Weights of a small transformer language model: rotary positions, 697M tokens.
MLP neurons of a small language model. Each row is named by its layer, matrix (up: input weights) and neuron, and shows model dimensions 298-361. Each number is 128 + 32 x the weight over its row's rms, rounded and kept within 0 to 255.
A block is one neuron, or neurons of one layer that tend to fire together. Before each block is what it responds to, as a language model described it from the Wikipedia text at the highest values.

Mid-word name fragments. Second word-piece of a split word, usually a foreign proper name after a short capitalized start, such as Y-am-aguchi, Tok-y-o, Ah-med, Ken-y-a.
L3.up309 [122 146 146 119 104   3 154 138 159  74 161 113  96 127  83 151 168  80 119 110 158 122  87 137  86 189 156 187 139 174  98  88 182  69 111 132 169 138 102 128 105 127 139 133 102 131 111 198  63 121  99 116 151 139 166 161 165 105 107 141 153  89 143 166]
L3.up1288 [103 135 135 154 127  63 110 115 134  91 139 146 133 178 199 134 137 180  87 116  91 119 137  99 108 100 105 160 129 101 129  62 222  92  96  83  82 137 127 150 146 109  98 148 119 134 159 150 119  98  83 150  99  84 169 161 168  50  84  96 103 118  93 182]

Month names and name starts. Month names opening a date, often after "on", a comma or a table bar (June 14, On January 10), and first pieces of proper names (Har-vard, Har-ry, Jun-tao).
L6.up135 [136 140  86 135  92 100 113 151 164 135 162 103 127 150 127 111 140 120 128 109 184  87 167 107 105 127 161 145 140 144 110  83 167 163 135 179 174 157 131  88 164  99  59 106 161 108 124 179  76 152 118 125  95  99 121 183 121 106 136 144  84 126 152 168]
L6.up174 [124 116  59 135 119  92 115 157 116 105 147  55 103 125 109 161 149 143 107 178 170  59 121 142 107  59 115 138  97 117  79 155 186 113 134 134  99 136 123 103 129 148  99 121 231 116  84 114 148 135 194 130 100 117 182 130 163  67 107 154 119 135 151 173]
L6.up403 [ 98 109 176 172 123  73 151 174 119 105 133 150 111 111 179 152 148  90 106 128 169 118  92 113 160 132 130 154 153 144  94 131 130 146 153  87 113 140 168 162 117  99 130  95 108  97 182 109 116 118 110 140 132 165 172 141 179  92  69 118 121 103 116 102]
L6.up450 [118 151 133  94 115  91 164 173  89  47 140  97 117 109 136  85 175  96  84 106  76 142  56 120 137 155 143 113 149 133 164 162 189  74 191 118 148 127  72 171  97 141  83 136  88 108 136 109 127 157 100 147 130  92 173  91 130 108 155 131 155 125 178 109]
L6.up580 [ 75 166 158 185 159 105 125 179 107  81  79 124 129 135 141 164 110 107 121  44 121  97 180  67 143 116 129  62 139 171 133 107 204 137 135 132  75 140 183 123 154 110 140 114 112 132 129 114  26 100 126 128 112 105 109 165 155 140 114 139  81 124 153 202]
L6.up700 [156 132 104 100 103  62 119 131 131 114 123  93 163 119 141 182 134 109 125  95 101 124 148 117 107  97 138  69 155 110  76 125 113  98 163 152 135  66 147 146 109 102  98 136 125 113 182 110  78 112 111 164 108 115 144 101 140  85 147 133 183 170 187 189]
L6.up996 [104 133 107 141 112  21 120 156 161  82 162  91 107 117  57 114 131 155 134 168 152 152 144  74  95 135 112 158  92 131 126 137  97 112 124 194  89 106  84 122 122  87 139  99 140 151 117 145  75  74 112 102 110 184 176 156  91 153 168 123  66 107 168 171]
L6.up1268 [121 140 135 135 124  51 136 195 115 122 106  94 138  97 132 119 152 137 129  92 148 128 106 123  80 108 155 117 141  92  91 143 143 100 145 187 111 137 125 118 105 119  85 168 165 129 109 142  69  81 183 197  90 153 128 163 198  74  84 124  86 134 128 185]

Word-start O, say pieces. Mostly a capital O opening a heading or paragraph (Other, Overview, One, Original), plus the ay in say/says and stray mid-word pieces like religi-ou-s.
L3.up461 [131 151 133 143 134  86 118 166 179  91 128 136 113 129 152 127 142  90 114 125 116 167 126 121  80  95 156 149 119 164  33 143 142 140 149 109 120 170 107 133 140 159 114 115 112 130 166 164 137 137 118 142 133 113 111 182 192 119 150 137  67  96 120 177]
L3.up1147 [105 136 141 105  83  99 117 121  74  76 153 131 110 137 119 177 116 158  84  94 103 135 128 128  99 150 129 152  97 112 127  77 132 125 147 128  91 147 119 147 138 178 136 127 132 138 118 145  71 183 107 163 105 127 155 133 134 115 113  94 109 163 121 133]

Month names in dates. Month names beginning a full date right after on, from, to, born or a table bar, e.g. on May 3, November 13, 1923.
L10.up84 [112  99  96 159 117  90 138 192 132 149 130 113 126 122 116 132 131 177 131 150 109  78 117 145 109  82 125 117 156 149 158 152 130 120 183 104  93 167 163 106 199 112 131 155  87 139 174 114 188 112 114 183  99 166 139 114  88 119 151 163 167 139 109  88]
L10.up116 [119 125 125 163 137  89 113 125 172  75 119 120  91 104 117 109 126 114 135 147  81 112  92  57  99 107 141 122 103 109 140 157 155 136 186 165 112 109 120 126 162 115 131 103 154 179 102  78 110 138 107 165 131 112 174 133 124  69 134 119 164  96 162 118]
L10.up320 [152 141 108 153 132  89 124 147  97 132 152 142 164 141 105 108 129  50 108 113 139 194 124 113 137 108  99 148 116 177 146 146 124 103 172 216 181 120 158 138 146 146 164 168 138 156  77 123  68 114 146 179 170 100 165 135  93 135 130 137 149  95  65 108]
L10.up853 [151 150 172  94  89 106  84 130 168 120 109 122 149 119  76 101 168 163 158 120  88 126 192 129 152 125  93 155 151 117  89 125 182  63 154 140 114 112 132 160 105 146 152  81 107 134 144  76 132 166 137 160 159 103 175 179 120 105 149 121 126 134 117 124]

Mid-word fragment tokens. Short subword pieces inside a word, right after its first fragment, e.g. "or" in absorbing/Aomori, "l" in Yugoslav/Muslims, "d" in Ordnance, and coordinate digits.
L6.up381 [141 155 115 175  92 162 148 173 169  53 137  62 111 128 144  98 115 144 110  98  73 112 144 107 134 147 135 186 115 141 152 169 106 132 143 128 120  87 127 150 140 121 193  93  90 116  84 134 123 135  90 153 115  93 153  98 129  73  68  61 128  73 104 103]
L6.up409 [ 81 142  91 134 121 135 106 127 122  53 178 123 138 115 186 133 120 147 143  74 139 144 100 106  70 127 121 132 169 127 124 107 115 124 141  92  95 108 157 109 112 205  96 196 112 127 152  98 113  70 123 189 135 144 154 155 187 123  97 131 132 152  96 200]
L6.up423 [145 102 136 168 171 101 180 157 172 100 158 144 148  97 104 177 107 133 124 111 127  70  76 111  49 173 112 164  81 187 171  82 119 145 166 131 147  63 130 171 164 127 134 148 191 133 114 140 117 133 156  97 161 178 149 123 122  67 141 127 127 106 137 141]
L6.up527 [159 138 133 167 144  56 144 173 189 116 129 147 111 111 125 132 180  98  86 139 196 163 118  99 143 128 109 106 151  91 106 147 140 125 119 143 146 120 100  98 128 135  78 135 105 221 184 131  93 126 103 140 150 154 163 115 184 117  86 106 100 148 151 150]
L6.up628 [151 186 110 143 178 113 144 125  86  90 180 128 157  84 175 123 138 155 109 126 125 164 142 143 119  88  96  94 134  90 108  76 119 120 129 150 154 109 113 105 152 174 114 129 192 136 127 146 132 127  86 102 118 106 151 123 224 132 150  56 142 158 152 101]
L6.up755 [174 119 112 109 116 150  94 115 123 119 159 151  68 195 148  78 114 131 117  95  90 161  57 136 121  98 111 133 158 172 121 109 137 106 155 113 140  72 182 171 168 166 146 136 193  80 148 130 121 110  50 154 134  55 145 118 134 146 108 104  91  81 142 139]
L6.up866 [147 165 112 164 126 160 118 149 136  47  80 124 107 117 155  51 158  93 174 114 121 132 163 166 126 121 114 151  95 117 139 108 163 179 101 157 108  92 177 170 143 137 162 135 120 136 138 126  85 100  59 189 146 138 151 112 137 127 132  74 109 144  74 151]
L6.up1034 [182 122  83 187 138 129 119 131 168  43 163 144  94 127 209 130 104 171 150 143 122 114 114 160 160 116 153 130 146  93 157  83 169 186 107 106 131 134  85 115 148 137 145 135 146 117 150  99 132 150  70 184 184  70 171 144 162  97  74 131 137 120  95 147]

Paragraph-break newlines. Line-break tokens right after a paragraph's final sentence (or a == heading ==) in Wikipedia articles, usually just before a blank line and a new paragraph or section heading.
L3.up252 [151 153 181 190 165 172 119 151 137 148 149  93 126 129 148 150 122 112 139 142  76 121 129 107 133 102 179 146 132 137 167 136  83 125 147 121 146  90 115 167 173 157 145 141 136 101 149 135  79  65 116 150 184 163 183 118 135  89  87 131  98 141  81 206]
L3.up1278 [156 192 198 141 175 151 124 165 154 111 156  51 116  93 143 130 133  91 126 186 111 186 112 141  88 128 137 114 111 138 160 136 131 140 135 166 174  58 172 144 228 105 145 157 129 125 157 123  84 126 158 168 162 161 142 119 136 100  81 119 110 125  90 142]

Causal and concessive links. Tokens inside phrases that link a cause, reason or concession to an outcome, such as due to, led to, caused, despite the, sparked by, following.
L10.up247 [159 117 128 155 104 156 126 102 114 104 117 133 135  93 112 141  89 175  85 133  97 133 170 123 124 164 165 121 161 111 106  89 132  25 185  79 142 142 118  83 178 162 150  89 157 131 143 111 134 132 150 155 144  99 112 153 117  85 206 166 100 135 103 203]
L10.up469 [137 183 137 150 133 104 207 132 148  78 129 114 104 147 115 104 124 158 123  78 131 162 155 149 169  83 168 148 139 132 199 158  50  63 162  87 108 148 112 120 172 190 140 121 160 158 129 154 115  93 135 150 113 116 154 177 128  93 110 111 143 157 114 155]
L10.up558 [139 114 156 122  97 104 148 135 118 135  81 110 165  70 137  70  72 181  98  68 127 147  97 100 106 114 167 158 138 168 111 149 152 120 178 136 169  65 144 121 130 115 114 116 117 190 182 157 105 167 104 128 140  54 105 128 124  76  64 132 161 141 119 117]
L10.up653 [151 146  93 175 125 110 139 152 117 119 122 101 109 100 112 134 109 122 129  86  88  99 156 154 114 144 159 120 130  86 127  62 185  59 199  79 168 123 173 121 167 148 136  88 172 138 107 133 106 175 137 111 139  29 120 184 168 131 196 107 121 190 133 134]

Mid-number measurement digits. Digit or decimal pieces partway through a number giving a measurement or amount, e.g. area 65.79 sqmi, 50 mm, $315,000.
L10.up96 [159 173  98 117 106 147 124  88 160  46 150 168 118 115 103 123  78 126 152 133 119 129 171 117 177  99 142 101  90  83 121 106 165 130 163 147 128 108  62 151 152 196 117  82 107 152 100 163 102 174 117 179 117  93 179 110 154 111 123  81  83  90 125 154]
L10.up167 [151 167  90 133 120 143  99 150 169  99 133 154 120 129 147 121 147 103 163 145 118 155 107 136 167 142 148 109 122 140 155 103 155 114 162 116 200 114 166 153 174 174 121 105 140 180 139 154 106 175  83 105 125  37 168 148 109  66  90  85 149 129 185  91]
L10.up530 [133 153 140 133  92  90 131 109 104  62 144 125 134 156 146 140  99 123 131 162  96 203 139 134 130 163 123 109 147  90 149  92 144  93 100 182 173 110 146 145 164 166 125 119  97 139  98 176 104 149 110 113 150  94 138 158 139 127  94 155 132 157 106 101]
L10.up1260 [121  99  61 180  80 129 124  85  98 138 102 149 150 158 145 125  79 121 101  97 133 169 100 132 147 127 138  99 126 129 144 124 162 103 175 162 131  35 105 137 142  88 145 115 113 123 163 169 112 145 123 145 186 102 111 101 131  82  86  91 165 133 132  96]

Preposition "as" and fragments. Mostly the word as after a verb or comma (released as, established as, as well), plus with; also word-internal s/as after a capital (I-s-lamic, C-as-imir).
L3.up48 [133 163  79 162 140 128 162 108 129 164 127  69  77 174  83 124 107 164 129  58 138 148 119 132 162  99 139 151 137 161 104  88 137 129  98 138 121  88 137  86 242 131 158 111 132 199 135 103 127  81 142 153 134 146 122 107 182  29 124  84  68  85 147  91]
L3.up420 [111 127  70 159 190 131 117  98 123  87 189 145  53 115 143 145 128 116 188 112 145 115 143 141 190 126 125 132 148 147 181 156  82 181 152  92 112 156 101 150 175 165 141 153 117 130 111 157 113  86  62 144 173 144 156 141  94  42 175 138 163 132  93 129]

Person first-name pieces. First-name tokens or word pieces at the start of a person's full name, mostly in tables, rosters and cast lists, such as Jon, Ivan, Georges, Julio.
L10.up76 [194 113 137 127 203 134 164  99 128 169 110 168  83  99 167 159  48 120  80 146 175 181 125  97 125 163 141 167 127 102 103  99  91 124 136 149 112 105 164 125  97  94 125 101 124 139 164 147 177 163 164  88  89 124 105  93  63 157 146 110 169 124 158 100]
L10.up157 [ 99 156 115 158 173  70 150 141 138 102 174  95  83 151 117 101 112 160  87 139 139 192 135  96 134  92  78 127 167 130 138 122  85 123 128 152 106 119 131 118 148  94 113 130 199 130 136 156 132 149 163  97 100 142 190 193 119 114 121 180 104  96 130 167]
L10.up184 [154 160 119 150 154  91 159 143 112 171 170 125  63 125 103 162 106 141  97 128 133 163 140  65 107  86 146 141 142 139 138  74  63 125 192 144 135  99 142 114 111  65 138 137 137 120 122 152 112  86 114 147  48 129 143 177 111 130 171 126  96 115 125 156]
L10.up443 [155 108 116 167 130 112 150 132 125  52 150 151 173 142 118 137 110 170  55  84 116 159  36  60  91 149  99 102 174 103 158 131  56  63 122 161 148 129  99  98 164 149 110 119 121 146 168 163 134  68 144  80 118 113 152 140 138 162 146 109 112 144 102 157]

Numbers in table cells. Periods after numbers in Wikipedia table cells, such as track-list numbers (5., 1.) and decimal results (10.19, 4.20); more weakly, mid-word pieces of split words (tou-g-hest, vir-t-ual).
L6.up232 [156 159 110 139 154 103  99 151 111  62 119 108 116 129 159 181 112 137  81 191  89  95 155 127 155 124 112 154 105 113  73 104 138 163 122  67 119 142  97 120 146 150 134  79 164 189 119 122  71  92  81 101 130 127 187 187 152  58 118 123  90  59 150 185]
L6.up315 [145 151  81 170 168  79 149 133 100  36 171 145  76  67 127 206 135 126 109 127  81 153 122 117 156 158 141 108  98 177  86 111 187 182 161 125 205  60 108  98 126 134 141  73 155 110  90 111  94 138  90 162 102 176 182 148 142  78 144 132 160 119 149 147]
L6.up588 [ 55 194 161 103 126 141  78 144 144  63 141 129 146  98  91 166 149 171  93 162 109 109 113 160 105 151 134 160 114  95 131 110 134 160 135 136 111 139  88 121 140 100 151  83 160 198 139 151  82 139 141  93 126 119 167 172 114 131 124 155 111 164 156 108]
L6.up681 [122 110 113 137 138  97 150 151 110 121 125 113 128 122 129 134 131 133  77 106 152 172  87 139 127 146 122  94 152 183 181 154  74 120 183 205 131 102 127  82  94 156 152  51 121  63 100  77  76 135 160 105 137 148 138 139 138 100 123 101 132 119 172 149]
L6.up759 [105 117 107 112  76  87  56 130  86 120  97 136  99 101 163 151 145  99 101 184 105 102 145 152 153 111  37  77 123 113 105 105 137  94 166 156 149 134  76 130 157 145 177 143 177 170 172 141  75 156 133 160 113 132 181 189 103 154 127 138 145 147 223 125]
L6.up1075 [129 169 124 128 131 140  89 167 109 114  96 140 100 155 142 118 106 103 137 128 115 132 138 136 125 164 101 112 129 120 140 103 152  84 102 137 143  73  59 160 148 156  98  87  85 164 210 165 112 106 142 131 153 149 140  92 108 117 155 136 178 178 163  88]
L6.up1108 [130 148 110 131 129 140  87 129  76  90 142 173  72 115 175  91 130 129 116 116  77 152 167 107 161 148 158 103 110 137 102 101  68 136 123  95 184 124  94 102 212 135 118  83 150 111 137 149 133 128 104 123  94 175 148 137 119  93 169 114 147 108 111 122]
L6.up1292 [ 82 146 156  71 174 119 104 118  97 109 114  74 166 144 106 101  57  82 141 136  62 101 122  93 154 126 110 128 154 117 159  88 155 103 112 168 130 119 101 112 168 122 115  98 121 118 134 109 105 130 108 206  99 102 172 146 171 154 163 138  96 151 131  75]

Clause-linking "with". "with" opening an attached clause after a comma and a finished statement, e.g. "in 2025, with the lineup…"; occasionally "under", "to", or Wikipedia table cells.
L6.up369 [130 137  99 127 135  31 111  95 190  85  61 141 132 117  69 175 120 142  64 148 125 141 191  71 108 153 135 108  78 161 139 136 158 150 126 130 118 181  86 135 110 142 180  71 172 117  70 167 124  99 109 152 125 133 159 165 152  64 114 140 141 205 160 132]
L6.up758 [ 97 145 127 223 158 136 131  70 135 122 122 157 129 152 120 149 131 145 134 145  85 188  83 107 112 144  95 121 131 145  91 135 131  68 152 141  61 131 100  68 139 118 176 130 164 135 141 148 167 169 131 128 160 109 175  93 114  89 140  95 151  74  64 129]
L6.up797 [132 147 187 132 149  80 115 128 110 166 178 135 124  64 126 129 195 139 142 107 154 152 110 112  80  81 158 143 112 130  91 163 120 116 155 150  93  88 116 113 196 119 122 114 121 171 151 135 133  83 141 133 123  80 148 123 121 105  94 118 102 137 120 141]
L6.up943 [142 131 143 181 123  60  85 108 143 128 126 124  93 152 157 119 108  81 135 206 118 203 171 129 168 100 132 139 141 149 124 131 130  88 131 175 146 111 180  84 124  29 141 143 174 105 115 110 123 112  94 125 118 149 139 144 110  82 106 163 121 106 133 153]
L6.up1188 [134 139 130 115 126 103 118 145 125 122 153  87 115  34 107 157  91 102  91  97 112 173 124  82 163 143 156 118 153 118 119 107 158 165 132 116 151 150 124 115 139 176 161  90 178 151 184 174 144 164 147 219 114  89 130 119  83  72  62 120 105 131 151 199]
L6.up1248 [116 191 153 110 109 129  94 130 112 125 102 115 125 122  86  68 104 102 128 150 183 179 127 102 121 138 113 170 147 174 134  84  91 142 176 120  82 136 132  96 166 121  71 180 175 105 140 143 157 157 162  95 107 141 117 119  93  61  60 157  93 137 138 150]
L6.up1285 [142 201 135 125 141 113  53  88  88 117  70 106  90 105 122 152 108 115 105 151 159 198 151 107 109 111 129 117 126 189 126 126 119  82 141 174  84 134 102 163 164 180 185 136 195 168 141 110 153 109 157 131 106 142 143 197 124  84 113 133 122 100  78 167]
L6.up1287 [118 171 154 152 156  36 113  73 140 125 104  88  88 149 129 103 131 147 120  99 123 131 144 132 132  95 191 138 152 177 108 113 181 114 134 126 121 144  76 151 160 154  93  91 125 169 141 105 108 120 120 136 150 134 195 172 114  65  84 140 119 145  46 166]

Spelled-out number words. Number words spelled in prose, usually on a mid-word piece (eighte-en, n-in-th, thir-ty, hund-red), plus some digit numerals before a unit.
L6.up295 [ 75 114  86 153 104 164 155 163 113 107 142 166 104 123 165  92  73 146 141 119  93 167 152 131  90  93 158  86 130 167 168 153 117 129 140 158 136 112  93 120 127 147 103 111 163 194 174 102 130 115 120 129 147 104 145 177 124 109  81 130 107 102 116 129]
L6.up300 [ 84 143 124 176 129 129  79 119 122  67  55 110 111 160 141 142 112  46 176 137  51 142 195 114  92 120 155  84 177 123 170 104 141 114 165 140 154 133  91 145 120 107 152  78  91 199 196 133 133  95  93  72 185  84 158 174 139 117 105 139 124 147  92 136]
L6.up485 [143 149 141 175 178 143 123 127 109 136 165 190 135 122 165 116 125  86 102 118 122 111 165 152 140  72 133 131 128 110 130  59 143 132 174 124 166  74  89 158 156 159 140 109 143 131 147 157 129  86 122 145 106 113 150 185 150 132 144   4  72 118  99 142]
L6.up621 [174 185 151 177  89 161 112 111 163 117 141  76 171 130 128 113 152  98 100 150 152 121 175 164 130 138 124 113 109 111 113 113 140  94 174 138 115 102  96 116 148 143 194  95 153 113 102 207 115 123 106  94  96 146 164  92  69 134 162 131 149 138 119 140]
L6.up878 [143 111 109 127 105  95  84 197 140 106 113 188 133 137 159 102 114  93 137  44 107 141 145 139 169 116 114  73 147  90 113 109 150  88 143 171  91 161  93  82 114 147 162 123 122 116 172 130  96 100 138 128  89  94 137  96 144  95 162  86 109 119 113 157]
L6.up918 [152 126  77 151 124 142 143 144 148  57 151 128 107 101 137 124  79  81  66 116  75 155 131 100 129 124 190 103 145 111 191 142 174 156 126 160 106 148 128 130 100 133 117 146 132 165  75 129 117 158  77  88 142 114 144 128 129 140 120  91  54 142 170  87]
L6.up1062 [ 86 154  95 156 114 150 101 166 178 130 123  59 107 145 170 142 142 105 113  90  81 128 128 138  86 126 119  90  96  78 149 115 163 194 156 122 108  99 132 174 165 152 124 163 171  88 143 105 101 130 100 164 111  80 172 119 140 154  90 120  45 126  92 126]
L6.up1241 [164 183 122 153 109 129 130 142 142 107 165 167  74 109  93 127 128  89 102 131 111 157 171 113 112 157 130 184  89  92 101 126 146 146 193  91 148 132 104  68 125 182 100 110 169 140 122 215 104 100 216 138 138 176 188 123 130  82  99 100  87 101 107 133]

Paragraph-break newlines, word pieces. Fires mostly on the second newline of a blank line, often just after an == Section == heading, and weakly on mid-word pieces (Est-ON-ian, Qu-ICK, ec-zema).
L6.up48 [139 125 171 150 132 107 129 145 128 115 183 120 108 108 153  96 141 107 124 139  80 209 115 143 132 142  57 143 122 122 126 124 124  85 149 156 129 142 151  75 165 135 104 131 150 200 172 169 117 163 135 165 117  79 158  91 131 122 166 143 128 116 106 191]
L6.up141 [130 148 128 135 140 126 144 157 160  84 147  90 115  87  82 111 126 102 162 147  87 181 167 110 122 134 150  98 122 176 114 184  96 111 136 117 118 154 135 127 189 110  99 130  93 132 135 105 192 121 133 158 141 154 124 147 151 104 123  63 171 164 126 121]
L6.up166 [123 177 136 173 120  71 100 147 106  87 150 132  79 144  74  70 145 109 129  77 151 176  81  89 130 134  93 131 126 139 120 126 154 152 145 160 139 133 104 106 185 150 131  84 207 178 134 118 117 127 112 189 182 175 165 125 114  71 150 168 146 105 132 172]
L6.up446 [160 165 147 155 115 168 149 156 134 115 105 140 123 142  40  82 101  61 109 116 143 128 106  98 179  90  95 136 163 123 144 114 200 127 158 125 167 126  67 163 165 159 241 181 145 140 136 140  54 108  81 162 127 161 133  80 162 105 118 113 113  70 105 155]
L6.up490 [126 146  91 179 185 142 112 145 118 115 110 136  79 133 162 164 141 116 105 197 135 141  99  94 172 100  94 188 129 188 161 139  71  82 147 133 152 131 136 128 135 178 101  62 127 135 206 138 102 104 100 151 155 130 142  85 174  27 132 137 111 159  84 131]
L6.up1043 [ 99 180 144 136 151  85 127 152 123 124 158 139  91 133 115 120 150  85 120  95 101 118 105 160  89  84 136 186 125 168 106 163  71 126 184 146  92 129 118  96 200 140 121 182 176 109 123 110 133  73 158 141 120 129 166 181 129  98  67 108 155 144 110 170]
L6.up1119 [ 89 125 180 116 136  64  99 120 131 130 126  47  92  51  26 133 140 128 145 169  81 107 163  65 101 141 187 179 113 178 136 169 129  84 209 162 127 167 145 123 132 115 112  72  83 140 156 164 181 176 109 120  91 116 159 117 143 149 101 158 155 121 126 100]
L6.up1265 [ 98 212  60  87 101 114 125 184 145  79 138 136  99 148 109 141 128  71  78 121  95 172 150 100 134  63 150 115 157 131 115 148 136 126 141 105 171 118  76 106 125 175  94 179 124 149 114 155 106 118 152 190  83  87 152 144 147 140  93 132 148 169 148 158]

Spelled-out quantity words. Spelled-out numbers and quantity words counting nouns, often the second piece of a split word (n-ine, T-en, Th-ree), plus several, few, numerous.
L3.up1026 [ 80 166  91 173 118 132  92 136 107 109  91  85 126 175 120  87 125 128  97 139 127 174 129 123  89  80 108 125 146  92 119 105 152 172 134 128 141 142 121 156 127 115 137 101 170 213 200 158  80 182 137  97 170  94 144 116 113 117 152 126  84 127  92 123]
L3.up1164 [140 178  97 145 127  98 146 154 120 119  80 125 123 135 151 152 125 118 101  96 117 180  67 158 100  87 108 146 127  80 138 183 154 107 161 198 103  81 110 150 126 126 140 117  72 129 148 100 126  87 124  87 172 143 153  74 149 153 173  73  94 103 106 133]